Part of a small language model's weights: biases, untied embeddings.
MLP neurons of a small language model. Each row is named by its layer, matrix (up: input weights) and neuron, and shows model dimensions 80-175. Each number is 500 + 50 x the weight over its row's rms, rounded and kept within 0 to 999. Numbers have three digits each.
After each neuron's rows, "fires on" lists the tokens most often at its 100 highest values on Wikipedia text that the model never trained on. A number after a token or word is its count.

L5.up683:488594494513505419528568477548572523457611516389482443507470489447493529432544493480457501484456498492522585486543537426361522540415447466571561503527453461473519577548524539531550469507511447469407560490445480473569582505463537455548471451496456587539492450657473557489612559465459476544
fires on: "er" 18, "ot" 11, " Or" 8, "am" 8, "o" 6, "om" 6

L3.up752:557512556440536524470470574523543573431488467521511453514460493516510478507442473520531456496562418520465473453488558436510587539424593545541518462590461518540355440512491440422569498427489470445486554424551565576468482532464494554505532456525575435541583496552529504476470462486549501568
fires on: "ri" 26, "li" 23, "il" 12, "el" 11, "ur" 10

L11.up307:473506490498475487545544513499418562463484538581479459384531532491484457445549444518544539492509432524401542393441421508537577583528506586488408497584569568620546352461528547460522441540453467466426490542497507489513443546518530428480470501572597534536537493574544525470460544546490545489
fires on: "it" 15, "an" 10, "on" 9, "en" 8, "n" 5, "ur" 4

L3.up149:576551498549529505513464544464555519524618558501478477498526421443489437457501562483607457505525455526523414443491499563491487524432457457551540538560483506560455491522552477545472546387533447585566461476490425495533559547532467560495467539446558458353565583548516462545450585426521602569
fires on: "ist" 40, "or" 17, "ct" 17, "an" 9, "er" 6, "el" 5

L5.up406:594509487502513530451625532561556468498409549604526473513509574520468481575493487466528489473469513389512503450476477519511403511535445445569476459423437544505454493500500524447588529495570479498549516496525439468586540483450528525547493449502476463517546463556461509577483497471514543590
fires on: "n" 18, "y" 14, "li" 12, "st" 8, "ep" 8, "ch" 5

L5.up151:547461468401485494523400539460503492494515491456463484479473544511416520488480502441512504366511490447519474478437519540531487447563461421482501528550426513510651476525526509452496555496549497501470479476497455538511513490538442485465516422489469570458557530570471452403567504573479479457
fires on: "ck" 14, "en" 11, "tt" 9, "ction" 7, "ur" 6, "tor" 6

L11.up660:504523512404537441469517462540538570472495542613480527453522411433545539515537410453548496410521522396389496557479492537556552472491611479414494571578547509516558404562577537408421528543474488496385497471573533462455475463469444554508464458491528447561502388505444499538555439471469503537
fires on: " S" 37, " P" 15, "d" 11, "k" 8, "ol" 8

L7.up682:563504459532529516522576549495564555528519504464463562426479536484484528532541472529498595458493516484438436493483373537437525491474521431575582548474562515473565494461547437569510567432602513415463536405482518430503542456492506528503502508503381534469508398568402535426530519504484494588
fires on: "o" 23, "ar" 8, "und" 8, "or" 7, " D" 6, " Or" 6

L3.up156:387522563488508481525430454551494467428515528549589543506522531430421581466561591528556531507506515534562551466458581495486509552494562531532463392457388434450447454537533528504587396471521413435572507518550539464442551512477456444441591462544523470478507585513506505449583562620504481531
fires on: " score" 14, "ro" 12, "e" 9, "ub" 7, "el" 7, "up" 6

L3.up279:504447506509546568525538582632472515479461463497461501478472528446476544608479510527542497529456510571588597373465495546513504563439404560535540428548469632536524539506504552488578431517485491393479500447487432398432516599452503570471581479494529494509512427498460545477582487562557523480
fires on: "|---|---|" 22, "ut" 20, "o" 17, "app" 7, "er" 6

L5.up48:494478455439455551568607524364534407535526492474484524521517498536528499512513461508428559573571424520524476478472472506587508547447422504501497413576604445526524517418488514444578445555510476478555463509537553417521482446437521528571401529506468521495529441482534457544560464616516560525
fires on: "u" 26, "ur" 22, "ig" 8, "o" 8, "r" 7, "ol" 6

L2.up47:513482424577545465526504496449457467371536453525497479468520437384519429457537542432560528534498500417495476466555502527448517490511546482478459505484446466395504475554482420408534477472455487588495524400480522422574528437513567458417466473507494452580506494544437515572493514531451417524
fires on: "ir" 21, "ar" 15, " Office" 10, "o" 9, "n" 9, " father" 7

L3.up408:542463452484453543534483583494502485445525418529470486519551518532512511569422512473526488530613595499472462542395525564612485522458525551537555563480511519405541397563468486537350518546420448494448558482512496468496497552453461520466418509497497379534496465540555483428530490451485525523
fires on: "a" 15, "ak" 12, "n" 8, "b" 8, "z" 7, "ach" 5

L3.up666:470477533525592448418483454494424512522417464484396526528476600462555526441403412449526439431495484479515523531468509503536551437557512477498489539452546429487512545506495414553448538498484500481515469382549459518502572503511455525434557424472575549631504447520491524539544478485391468533
fires on: ";" 37, ":" 22, "s" 8, "—" 7, " –" 5, "d" 4

L5.up649:494513436464521500558521499510533521449494475467463500497495462475462506494541473472427540470498493525481439447509550552408524555479452511571549510566500510566562427561524543561390437382424503502545495571484508520466434618517502505555471526471473545428538456491462441497504537472576494485
fires on: "s" 46, "ca" 11, "cul" 9, "er" 5, "r" 4, "or" 4

L3.up224:547505415471510511469505495481490515465420458559491535426553455424552526459507491537488493448550497491482485477479513475602514573518510426451561426569639438505412475508484512527545485466463539500478466495409526453463542627454476476464426562492509524512453440457550591466506580549506373512
fires on: "z" 36, "ol" 15, "'" 13, "n" 9, "mo" 5, "o" 4

L2.up591:438507431616468523437503453503452414579559418503499510494571503558549502483563485473468523546567419526489492533609574528581466557529490505522543558502379438525426473409500483502512444484539537511545468431428422481449472490450364535501431433519519455517494493439529501435471508400447575405
fires on: "re" 47, "ex" 10, "le" 7, "at" 6, "ough" 5

L7.up77:436436465438441543528445450464333544504532455510475482478491524527531515535469451428587424509521597545514482447467449458545438440481611462473582557576571414464586474471468520412467607534501458407490551526458578446427537464564498467527491546465505466507507512608530525439559560501544446494
fires on: "n" 13, "na" 10, "ta" 9, "k" 9, "z" 8, "ne" 6

L9.up496:510478457527535509437587616517443493466508507535497479418500383563497486492525451516451457464508436451468542390360501506478533544550481584568449419528512566446526418487478413514558513537502467517452534422502496550487489577504512476421536470575552521531522477515497542435573548504439564490
fires on: "on" 20, "an" 17, "ri" 8, "ight" 7, "ven" 6, "in" 5

L5.up456:516386456510522486590599608525454445400442488437457547450459425559476523522568514473454464581593533429478488525519424527539475528484487593534592528524463398507537486565496477446542485533513597520438448462474539570561438482518388500507496443452507544474456502420530537511584602506487426592
fires on: "le" 15, " such" 12, "and" 12, "low" 10, "in" 9, "se" 7

L2.up589:409540486558554523485516504425428500487507469396529499493529425584487547464343469519566424464542499540491503482501500399587538539404545574477540500474544546587486621538506441523568478437444519441429463497481528469595591509562473564542437521458515534509489454500536508499510590465425502579
fires on: "al" 36, "s" 18, "ing" 14, "at" 7, "ring" 7, "ia" 6

L7.up177:578436468438525546477530462432533394517544409504540462445479559523456493424481512440562509408553479535423544518542472448480481400484504581422459529512492518490524548624528480439602489558455512557525487513495490420480574440514549426507404559569468441533515496479404516571465484524568403473
fires on: "e" 18, "t" 15, "p" 10, "al" 9, "ate" 6, "r" 6

L3.up200:514434499525409512520581502407463596414517532470542537553391515427540400463549471514413546600536494450558506630478501557445556510544446429458482412531486519509461433444458522543502514495509547539512525549568570464511445488524488499390479535429443547455487580545517520473496422509481512528
fires on: "/" 19, "ack" 10, "und" 8, "it" 8, "ook" 7, "c" 5

L3.up237:516554522497517517519524558523473506528502466407482551541552474491493412579534520506491563511520516451463465492488406459512483537628524433522477495548530474544515541572438467486472483456523483590411510624453493401480548387465501542517450485508564532444567481553561428512369493469561457492
fires on: "or" 26, "il" 8, "r" 8, "ro" 7, "l" 7

L2.up500:537521382527437518439552395432448539606484477509568544427518522529545597460537485533545460426489488501527502531487487567521428555406482486444520471559533595521440508515506540540573527492449445495514572470451587404454479554543458566640519527411531480503561444569469570518486576582497463465
fires on: "o" 18, "er" 17, "n" 16, "al" 11, "ir" 8

L7.up346:500393459511507484473519409486637429537488416536477477524606449645490566445456468474526379546532585441437556476509466426516571547528486471516551432552502546472523493517511439549392482482570519615460499490483468542472530555602450474537568439490522579513426551495566513505544518503530425478
fires on: "le" 30, "ven" 11, "ph" 9, "ve" 6, "c" 6

L2.up300:471599390514457475596484566560480594461486487489488468438481409476526531518517511458455504448490529596479464504508499578484489495600477494490488504551411580464520433395463498557491424501431458511523480519497500591456565481458498567570488527512473516444566553579469432517477459444444480532
fires on: "ed" 27, "er" 17, "an" 12, "Japanese" 9, "00" 6, " 2001" 6

L9.up696:523531478520443536496480519551525484544482477557463497527492512512399435561511506488477451471604520417480504543469518526531563523530433434514446513531550544626535465484472463490523522512513405353451429495513453544464482539521546478501480472493542523481470580457457562436548543552379566491
fires on: "ck" 19, "t" 12, " Da" 11, "ta" 9, " of" 6, "en" 4

L3.up343:506482512466523548492491495382455504540567457442564479463476481475546546558500404543518423486488445339488450535555452415437522492515515522544495500442495552491497597437525466534537552464486452517538465460493495486503500501548421412411514470512471512611483500465466445546582525437459539532
fires on: " was" 13, "t" 12, "H" 12, "o" 11, " is" 10, "ir" 8

L7.up66:419523466411545524524530484523457462480474457580404435418479552542440514511446468482552508485482475558554451506589558553589489460483477560525576468547499567501559526447469551468564478507458474422545535497527511517479469466477490565547534467481544414468559466533564433522626533460617502496
fires on: "re" 23, "ri" 18, " 19" 9, "ir" 8, "the" 4, "g" 4

L5.up522:564489452576475495459552376554488511513451533424425520485584538542433499481471439468493461541497482478514552484462521472493475514486492545524503531511483439572583549468536524519522541397612529517488500448497403557532581431474515519504525524470508443525412442389507480576529431436413538492
fires on: "p" 25, "m" 19, "f" 17, "re" 9, " of" 7

L7.up320:550577515466453556551467413532524572479451526518457553491564543502424470508522577537546567452520500547539533566458459524487568582534475455485478484523410452534518600579453549451564577465526455458509402587525452428506532542511497640489412535480437502556504551529426442520483464424444414553
fires on: "ci" 19, "t" 12, "-" 6, "il" 6, "n" 5, "it" 5

L5.up223:498524460466507403438509556477376517515525517414423526413508509487456568483544566488551426497540466533462465467457449551504549489495473416456474570647598518517548492462511496500458491447528565508490533463460423395527608476545550564478413545546575517463548479475485522428550542603604563481
fires on: "ting" 17, "as" 17, "ne" 15, "us" 7, "one" 6, "ell" 4

L7.up532:418520440571610490452494469479565510542497487456464449529510406480556503480419480535585458505514502551539500508518447461496458513539493523552577487603564486527516528479533435498459497504453573572516535478486487442537501475488421654521444522388505498513500494483488555455557467578554545591
fires on: "il" 24, "al" 13, "av" 8, "age" 8, "at" 7, "ci" 7

L10.up103:485437510499488524396451498569498485510461407484467513560555541503596487486453600521563491439579445521460509485564525543457506539495499441489541433509531487469538585484528506460426466519524623484372555524488468489497436512514492486429520543453573558611509520507558612484391560558460479452
fires on: "," 28, "." 20, "gra" 5

L3.up69:549477457463410544550541480527595445535555577568447433494495475487460560513621573476574481478512545449441552400403563583447393519475542608420597478543499529484504524473504529518495469482404394451581540490461465539551516418477550460494511424499567496503556529548498546496537556440492495540
fires on: "ur" 41, "s" 27, "en" 9, "ic" 7, "al" 6, "er" 4

L7.up566:479461536483475473524498599612413530470465502548474486532503558482514528509508480475491454560503482552461452498517514512497578519536462491500513450496599580463545558454484493490486616577543508471505533505423416436571577539442543503477433580478448512478474538442456485509426523474545509469
fires on: "st" 21, "us" 20, "as" 6, "c" 5

L2.up645:478450488365495491524524467502514476451500430483376419418561502617473525515565512498559519487470555454518465540430447539559480478514480629470542479526515489476536480508498563465496385384439478527509470504498449462444569532483467492534574477581498483523504424484548483440546572508493513489
fires on: "re" 51, "ri" 46

L2.up389:563596430536508488564527571499486511446582547507514461459497419428501495469545486484488489547434480468414507448442487517454450561574521508488528506490510525498536485509575446531407493533500481582484446486492462528426554453473524549534518415470503561389551463531424469599519546408537574532
fires on: "ist" 55, "an" 22, "er" 16, "r" 7

L11.up133:462523485518513551520512521527519481581478541600497457404484497551522534447461423460492530550523553525428531431461460544556523512538653624548529459549482550517538599443462479467430479395471413415507507483477472555597554535441509540463441468501445520485539507520452523471451497455428548462
fires on: "s" 28, "le" 7, "y" 6, "ham" 4, "ley" 4, "ton" 4

L2.up158:538483544464465535495529531440577507488568460654569493421456377468526540468464532525522481525523473498564475539497439415568562546556535482467459502445444479463517502408489521548464543466507496582502445428490455484545412500554511508559471543477539419521576556583452469488557528511404468509
fires on: " mi" 42, "i" 12, "an" 8, "ar" 6, "a" 6, " su" 6

L3.up82:404568490437461541494511452561444472434442538551511560508478523553535535478466559552436534501532534407488567530476518519611494495470497453549588579499556525451480594448513428454531581382434546463521528498488523438482473437491510497421462495474514564511475554496442479407548493483554521389
fires on: "d" 21, "ver" 12, "ra" 10, "ha" 9, "ing" 9, "us" 7

L7.up531:492500527489466506557459457458508559555442489588505551492617569539407469521521497456506477487533470462436552534552630590557510498490502464452551502471467481544572603528580504537511533575530469527596464375448489491526503486449496476484465591363564490511485461501448585503391560495545513550
fires on: "ex" 16, "s" 14, "th" 14, "r" 13, "x" 8

L11.up312:658519572477574508501385554483574446490525455464432515491497593485554461540529496508569427499535449450478544538548471470553528428503546481468517453535458535459523557553561509521515539497588448508399510562439463470527495571498531517436460485525498488517480550581460499426461560559441422514
fires on: "." 40, " −" 19, "," 9, " 2" 5

L5.up180:527479458543563452414509494499470555532488520505583494478560508548530451524450441503626471460522479572423555444499430502534532464491468542586502442469504543526381539571475500467461491485427528542499491411549398484458473464568537481518518519505490417548462447445568546522476552524439423591
fires on: "age" 27, "ity" 11, "il" 11, "ia" 10, "at" 7, "om" 7

L3.up294:511545469489419438490502455485555517415454541506512470509514545461486511508442445599471525615597545508474485395522452502484513413453437542458482494504543538513497422510548483606469520514485492458481441480492440494486454463457506445467351478516465514461530439490487495499486605500488588519
fires on: "s" 46, "F" 7, "year" 7, "art" 6, "y" 5, "D" 4

L2.up468:444536540520482454466512467507574402507615525495565487457434549566460521497490434449540503510502466444509434476515461452557529462540630493457567508542468498491465507486615485515450352487513559542421487388490495512509525399447434502536437530547518469532562568587563526514479567488468442447
fires on: " long" 21, " later" 18, " so" 10, "o" 9, " even" 5, " not" 5

L7.up150:555591567490596578439500479477468540476536447548530534465378380470453524523498550430488531540560470516501565391503478545575568524493477430564491498507426507469604585500506468514491586506542502568483429472483434594429459470499485491615498577557461554569461521480428562425567585526486529492
fires on: "th" 42, "way" 6, "ver" 6, "H" 5, "y" 5, "as" 5

L10.up500:550546500523485455481478484514533478517550499475531458494605425542439468400442544503564527542446486510386504451451525511501536632383552479561493479500432536575476526446468558508530497462481539483546588477607592571473527516521565523561468488602500479491551429477403408497480500511447549521
fires on: "li" 22, "y" 15, "t" 9, "ri" 5, "ol" 4, "um" 4

L11.up508:497573510550494563439540459400538401498490422465580469494433565574461525461552441589492386497530430509505536361481517568492553414428519441541590516522509526462447459524499411478503553396453510527448531563549454513528657394522545510527529399497566488551561440518477485515540438514505539580
fires on: "-" 47, " \"" 23, " (" 13, "ver" 4, "'" 4

L7.up171:505507444486543471525535519471508536625588477494575516533502464483469434484518418578524538502502460545499527522439418365550565432399502536540476467476466526514554495570513442598483523521533475572541490547359530489467458580408453526490365495541502523464524475498557539494545517546392551464
fires on: "," 18, " with" 13, "s" 10, " and" 8, " while" 7, " is" 7

L7.up706:435519457490570517485516473552525474541557358557495495493486528495436502527491469527419508583434379529508590478465489519469507523501448589636480452479515511505543503488576545517558515454482404517490476439566396462458439560461613545549569531511512546486532533500549536525478482472503544505
fires on: "s" 44, "us" 8, "u" 7, "o" 7, "|---|---|" 6, "pp" 6

L5.up598:439455544526580437532481418572548474540465480580456501534504501510399557453524429521509468442394507459499439488397456554474479515485521512559499569586415484505462542426507489494457474608453481531508461417459456454487445524508596456437540456573608588473621441456495492485577497461453495459
fires on: "ad" 14, "ban" 13, "op" 13, "ach" 12, "s" 6

L2.up199:527523432568431470557446401435463512496442454515609538591481506510530532529563549538495562443514449474453441576492538393500517527427464495482457476498561579518499491516547544525564522507287441439554510511482468517448618502499530476477455501405594544424566463484497562544507515474529523572
fires on: "al" 33, "to" 24, " =" 11, "o" 8, "la" 7, "li" 7

L9.up171:480482562451553397474553489494529498505487451569535438390441544496565523554519386496500516560482611469504403471494542515556507467564409497465610524549408607569596420461550439546544427585507501506495491519488485496484468483535495532500523486463594444475493529451457504474473537456561438556
fires on: " 18" 16, " 19" 15, "er" 10, "e" 7, "un" 4, "ri" 4

L2.up19:521553620421490486484461440527487452472578453529505529493536479548343465490497478498508585484497502493479497515560445464519547442464605590455523490535447537482577454551452599458545471516430558511448476527532452446481449510453478441525584489534410441493523541482456454497501410523528513501
fires on: "al" 12, "ical" 9, "ro" 9, "e" 8, "i" 6, "ti" 6

L11.up711:648526442472472497524473513511486532442524445484479498511463438593480489458417553462523518441507529503526441413536564551482600491561498479457533456501517400589443558452565582445502610508533527467440541507500522503465525477499511469407443447450528474548489557517562540473485497450361462503
fires on: "." 86

L2.up708:484420480464438567463544629516507476516477505477574449527470443606499506535376509528442484513599518444467513446493472448523558463470515477598560391459536494423585563576532520473485515528477518470497512395542500490468485467528429589550574533421506561483539575387425538538417503503463440509
fires on: "le" 28, "se" 23, "ol" 14, "ir" 9, "pe" 5, "re" 5

L5.up188:541531487610538475452461437487473428453499406470497557465492551585518475556557502512481463505522566437470415522511503459577447517440414478563449516444473505500377603423554447508489534525554541511416505493483508467497513522503471518498499454468552431501511511379558463585454460469394597550
fires on: "f" 29, "a" 18, "re" 12, "con" 8, "le" 7

L7.up213:497500455620466506592552540441521551468414540479553490419482521532470573565488570511449505502503496516330595438481505511593453497460436493453599426483566576521547471544471546441433538525474470502423465623432492501397573535522509426557446521500465486473530409494481532452477615509523476537
fires on: "y" 25, "us" 16, "x" 11, "re" 8, "s" 5, " a" 4

L11.up761:427520506507435486498512611577416562498470417514495501463330473492575541494490522510422493559524466478495562477408412570473481524571446466556460503556506451461584522501413486551493513494510510496535500573406502473463455486491548499506477570551454407503463562528551538484566513573465469484
fires on: " an" 79, "y" 4

L9.up324:602592524535485514474519464545445499552485471387511531460435502615514659581528554448503474485555427499508610495477481549551479447482602456521468543488454551500583358580433528590472601493438534476500515499501472535489582434460589472523481512470511554515534473560531498626515440416523521517
fires on: " \"" 54, " (" 11, "'" 7, "\"" 6, "{" 5, "-" 5

L3.up74:517482489534482474500473440422562463479496520444483441475590380537370504526522552609573426512595561507579538538531540420478550558499508526507520509598536440496458492582471457501470494503577544455426474513475545430518488546588461524539422568513515574379535409538510527446468567478538468527
fires on: "ing" 50, "ting" 16, "ring" 12, "ations" 6, "es" 5

L5.up605:469517549489480488499419397545512435494512590444531502423457486505518478474518560527495515483536497526533529429475499485612500518431488463507565538479464467536536506434450491417508509520533438485560498486427487503443525433471534540425422482524495588502515530541418559527532399436480438551
fires on: "s" 14, "ha" 13, " some" 13, "l" 12, " all" 10, "us" 7

L9.up91:441604582470525409466405502469560465495490473560507505420505495505536539519559469492484510538489560490437453522508524567551525576514536468512552478503474503540439488472411496525434532493470528597593469473469406471590445416371486550481475545534581542446566558526504537476486499442499563462
fires on: "im" 13, " and" 12, "on" 10, "op" 9, "tri" 6, "am" 5

L7.up551:545458596556407500517499518442498522489504442589516506530510473446552466458510516495500472505558543545561571448586483556554545425502447488406573474492426388492545605480523532499505565372485496474460571494539487455550530504617466579475468515491467440584569563489469421511504454456539445521
fires on: "man" 16, "t" 11, "y" 9, "b" 8, "n" 7

L3.up495:359515400500469520494583555540469555549435538531530558481476478579540578527456495496569473442518504549481500536523429549513476500429529433517530529481462463484468426460449544453523513488457544451323473385504565395491500483507443539518524596451527483526544445495433495497464478496516499558
fires on: "ol" 38, "ul" 28, " Bel" 11, "el" 8, "d" 6, "ir" 5

L5.up358:494479422527493494493466571490372549496540494539477536437514521518440510515472457510474507473553444589571533484475473492604462486545557562548550463466537426445571489494496560445508512542583489513636552373511519508512486497516506560474425523461536552445540541455421532511496491435611468528
fires on: "i" 19, "tor" 13, "vi" 8, "st" 6, "re" 6, "se" 6

L3.up459:497507589449448475420446524482472538559458372592574442507592531575417595434526535479495442502450523561490589444505465527501525479448562484554557537525427503489449472426555448514553544462501470449508523524473518557454457489529472440461538442534524485455559556543485531447518551458490513602
fires on: "w" 16, "y" 16, "el" 11, "e" 10, "ex" 9, "ress" 5

L7.up297:595505443537434498508498524510536426566560495532491534463448629527499431520494516489507447446442543512479525457578547494527518571531504479557392454536478567433504557507435492524465489467470510477507500533444431603366386506543487515453539396509502483415552503573511546547516449563451466582
fires on: "ct" 35, "et" 11, "st" 8, "x" 6, "ight" 5, " an" 5

L11.up39:522602465455505496388489475494395524449380479456543529535440406536479428546569489519517479538491514575538525496559568534561456577452414473481483471468450468460610638517466548548584505569523506482495540477475539518487531522471470526568538500490556477529535566390448554389534468511410428536
fires on: " " 24, "il" 8, "n" 7, "d" 6, "vi" 6

L5.up431:528422524467476452557436474508481523611544446557538389494495512547550522457496423515508388545491516505568599497486443455564527530549623621564583466522537543508461502550473446526496478469364452425384462511500469500447448521395499424378467526451523466509430483492508519547489539610504445540
fires on: "-" 29, "n" 20, " un" 12, "min" 9, "un" 8

L9.up333:418528536494512560505544584457455466611433450564513497509526606515437534565440448385486453602466494467448547385533519510512473503534517546527555430517538472514550581522533534520434514431475429456442536491430490494525510463433488475556457563505451472488479460502558524466482554477469465488
fires on: "s" 25, " 2" 12, "le" 9, "y" 6, " 18" 4, "n" 4

L2.up29:544526499510531462422562478480438522526433455523455458473449469473422443438378399474401454502565490477400550393523482501489582510430536429471533484468574470485497462524467505511475528456526477515503403435428422425556548437510438447502488411491530466462519430501450406525549524498387591510
fires on: "s" 83, "-" 5, "n" 5

L3.up590:464575486578613421437488557505497529533473513494433528479494536518435555475444528565431452483551561545452509485590490463588568591439576461498524538513470473508474542468459535598499528437400508563533532438548491542453439470446509492434549421399487410430585490475545513444461482479347609461
fires on: "re" 37, "s" 13, "way" 10, "a" 7, "in" 5

L3.up570:380489538427438471527533478581478498594527459516510545460536562535438454496467502508467520470430505458502472488539508463624538447520495484477436455543527489465485553482564616468534534486537606534416417461414596510494542471488520487433493560504488511561409442556539489518491470557559548517
fires on: " also" 37, "ly" 26, " be" 7, "e" 5, "ri" 5

L11.up471:619540554523565536511547476465455470528469502427565514475488566500566578465522524405446545386583602531533495465421523549486496513463442429503524424511498595512521407521482466485466499470497432539534472600561446450489475483499586466562418571385494412490431415574495571506524534448520430600
fires on: " (" 31, " \"" 24, "\n" 21, "-" 18, "'" 6

L3.up571:560447451492522532524497450443520537590543496475578424513352487454463519567505511484559463559465516425568433469483530513569543586540447496509473437527481438490472559456442527507516512448527416554540517495437542412498484433485481490489520514506536544565463525407549428510533550500466487487
fires on: "op" 25, " two" 14, "H" 11, "M" 9, "th" 7, "o" 6

L11.up347:533537478462463497452447421411474540507480563536597487493475442525520504503449500514526552590538459528443508508478465522491466544487507579520464407551544446475506517470460494616565460493343459415447493568553522595496414516480540459444440487498484552565517424497553523522529563491580493562
fires on: " un" 24, "un" 13, "s" 10, "y" 9, "-" 9, " Ra" 7

L3.up451:537513473552552587502515438482441475581493535563541514459480449462540430422470427553477405570573375456492533548486527570436593494530476495602584434486504481524472496511495547500468495464423541539473428511420513349514444447591417495461494526515540514488407524500573445477524576517514561459
fires on: "il" 33, "S" 11, "is" 10, "s" 8, " Un" 5

L3.up215:550541573423471559487470484511537606525495445440519468543469467475509425555581423450597522456477543498501485598466468418586602512544414371488429519513563554471474513472538540525517556458471498519401511495523422448495485467533382604490506589501443551593498461461429534495498479441482513465
fires on: " de" 31, " la" 13, "re" 8, " De" 8, "er" 6

L7.up94:504474553507492523448473423452516458519461522564527501532481509610480491508621562447444427416489662530520454517559540515493530499537489514421556442472543533536537482370435458481414508549503630499536476470450473464534475490522575552563405421517506463446538513523481484480463566499537499447
fires on: "r" 27, "on" 13, "l" 13, "con" 7, "tri" 5

L10.up627:472569596450513457427519447517531520475456490537565455473464467477476623494407504516528452534450395494451557481551454528538479480469433496530389540438445554488450569521434576518580578544581410540539561492527532523484481497511425544481439523435423442442517495573507451594522547431577496509
fires on: "n" 23, "y" 16, "g" 14, " an" 8, "th" 4

L11.up602:414494589521544440399430578592546489486435459459545593469436472526511484555531376493488554453423533505448521454451476509474566480485493535419495617535627515474584512511488449436528582494411498523503492606511435495542498407453557522584432488530550461527515458583484464520479509463472584493
fires on: " he" 29, "ri" 9, " De" 8, " we" 8, "le" 5, "p" 5

L9.up499:553540441461555574490493543523454454555460364455508373517573533510497468574493484480560428604449489497475488527512455508606461483521492530588515471482448475492599493482501563472487485406582503451478566506517468494540464499442586474500557547460516556426469558443532497520521540539483490440
fires on: "c" 24, "o" 15, "e" 8, "ta" 7, "we" 6

L7.up374:433532569621476541582604486460454492579474438511532487479476415507476513452463476544569462472520490490472434479488568487524564486557546445485491551510521496575466596495497427541543533526500536513495472461515476473530506496463553395490423555393569423522461509584493492565502516535535426518
fires on: "al" 28, "il" 22, "n" 13, "ral" 8, "ia" 6, "ical" 4

L3.up461:545505486585497492480514576442458529601522514398524460483392396509514535436500477583553510643492560472543500555471409480546465505563471555591520514533567437495434465524476554546446546461593487453484495568514594425547491421497520480485487418527569433487515497468511455428475491468564444477
fires on: "il" 18, "mp" 13, "a" 11, "li" 7, "r" 6, " for" 6

L7.up512:548491523406455535462582484448438493599501455548522498470539519482547544445505451591546511426621586468512495415440519493496488547470516423513521476536438576542514460483504521527496502542496473505448386412470470447500475488509479545506420506485535470558511535573510529581538588464517454547
fires on: "u" 26, "i" 24, "an" 15, "s" 14, "en" 7

L3.up426:561560516542507589436540509452452396514525433447498490480475437611605554495425546346549447500490538451361442487445474536576497483594470499468486509426519440497517463528507583546494444471531495511467525518500497403526433385501506465562493477474416475493482508522599508594470524497486529485
fires on: "ter" 28, "o" 16, "ra" 15, "e" 9, "er" 8

L9.up435:481549485535562553535498427478510471475469479441494416454522404492567485471504464508608459565576467437443572471506467549475629464462551485588539575548464557519475473418448448488511503527539534510464614426502483447472479452515621451438520480398463477435526425468469484486498523526462466523
fires on: "il" 23, "al" 15, "o" 11, "ar" 8, "el" 7, "ul" 5

L2.up394:558541564495537509494520422440499582516491496507438584475450488479446538519482441523549580541489589405440619495494432476518555455401487514534514571500511435523510410519502517470511580417445407466450473454404426482496524543456509539477492475530516453534555477579546506523551544526486549565
fires on: "s" 37, "al" 36, "or" 9, "ness" 5

L5.up209:431513469587494480550427562530566519525538436511493525531504513513611361504538548534508508482455456442519524492522389561495536557512561472484504510471516527416495614526437486489452457513480632416505566479491520490441399433550446500557476573546495463430517444605476587515472488517482516503
fires on: "est" 20, "st" 18, "x" 15, "ctor" 10, "ce" 9, "ed" 6

L7.up368:556547489621496551520517509521541515489468591535426494458439501497416426597533531420539357464530495471404587476520565517548493421387519469504563508530522562516524590483469502502565503492516396473470431395559411495557428451418473462525475559523521624490513381623472564540462560455449538424
fires on: "s" 36, "-" 12, " La" 5

L7.up671:378484479506523469510507568547553451546376447484446503550456459476548570572517404582460541492546445461442548500462524457566588525558488488438554493441542555431531440523477481526588510538477522431477510508555445446532506480497520459477518478366514540387557539524490504568536396534517624611
fires on: " most" 16, " large" 13, "ri" 11, "le" 6, "st" 6, " early" 6

L11.up123:471521488540522524534526531469503568539484562463498552472560555494577576481513455500504551597513445535432360472457450555479517526457554518581575575573485499458544521440609473488491430422503467414498433428493422520577449507461517435457439562494503487562586444507431484488476473501489508523
fires on: "ra" 10, "or" 10, "o" 9, "la" 8, "ba" 7, "na" 6

L5.up580:405482509471477433476448465427409447433538434489535492509551503444529539467460558421440473500540493457459478473598490626539568467484563470410503570507468497549604413502436536541396563559585549477606502494483549545419498495515484508466487458505549417427469505523510458591565501477527443457
fires on: "n" 25, "k" 21, "r" 17, "l" 8, "st" 7, "w" 6

L3.up645:456562526429573432389501401480513482544454575556434466474511404496486460480501516546539518549476487520377584539529523530435559582529452491549504439461485459478527472465530468529564481476381427499487600555552478548514459558389514475542541491563450544535521474598459473539447558495495615474
fires on: "y" 46, "ol" 17, " Col" 9, " band" 6, "il" 5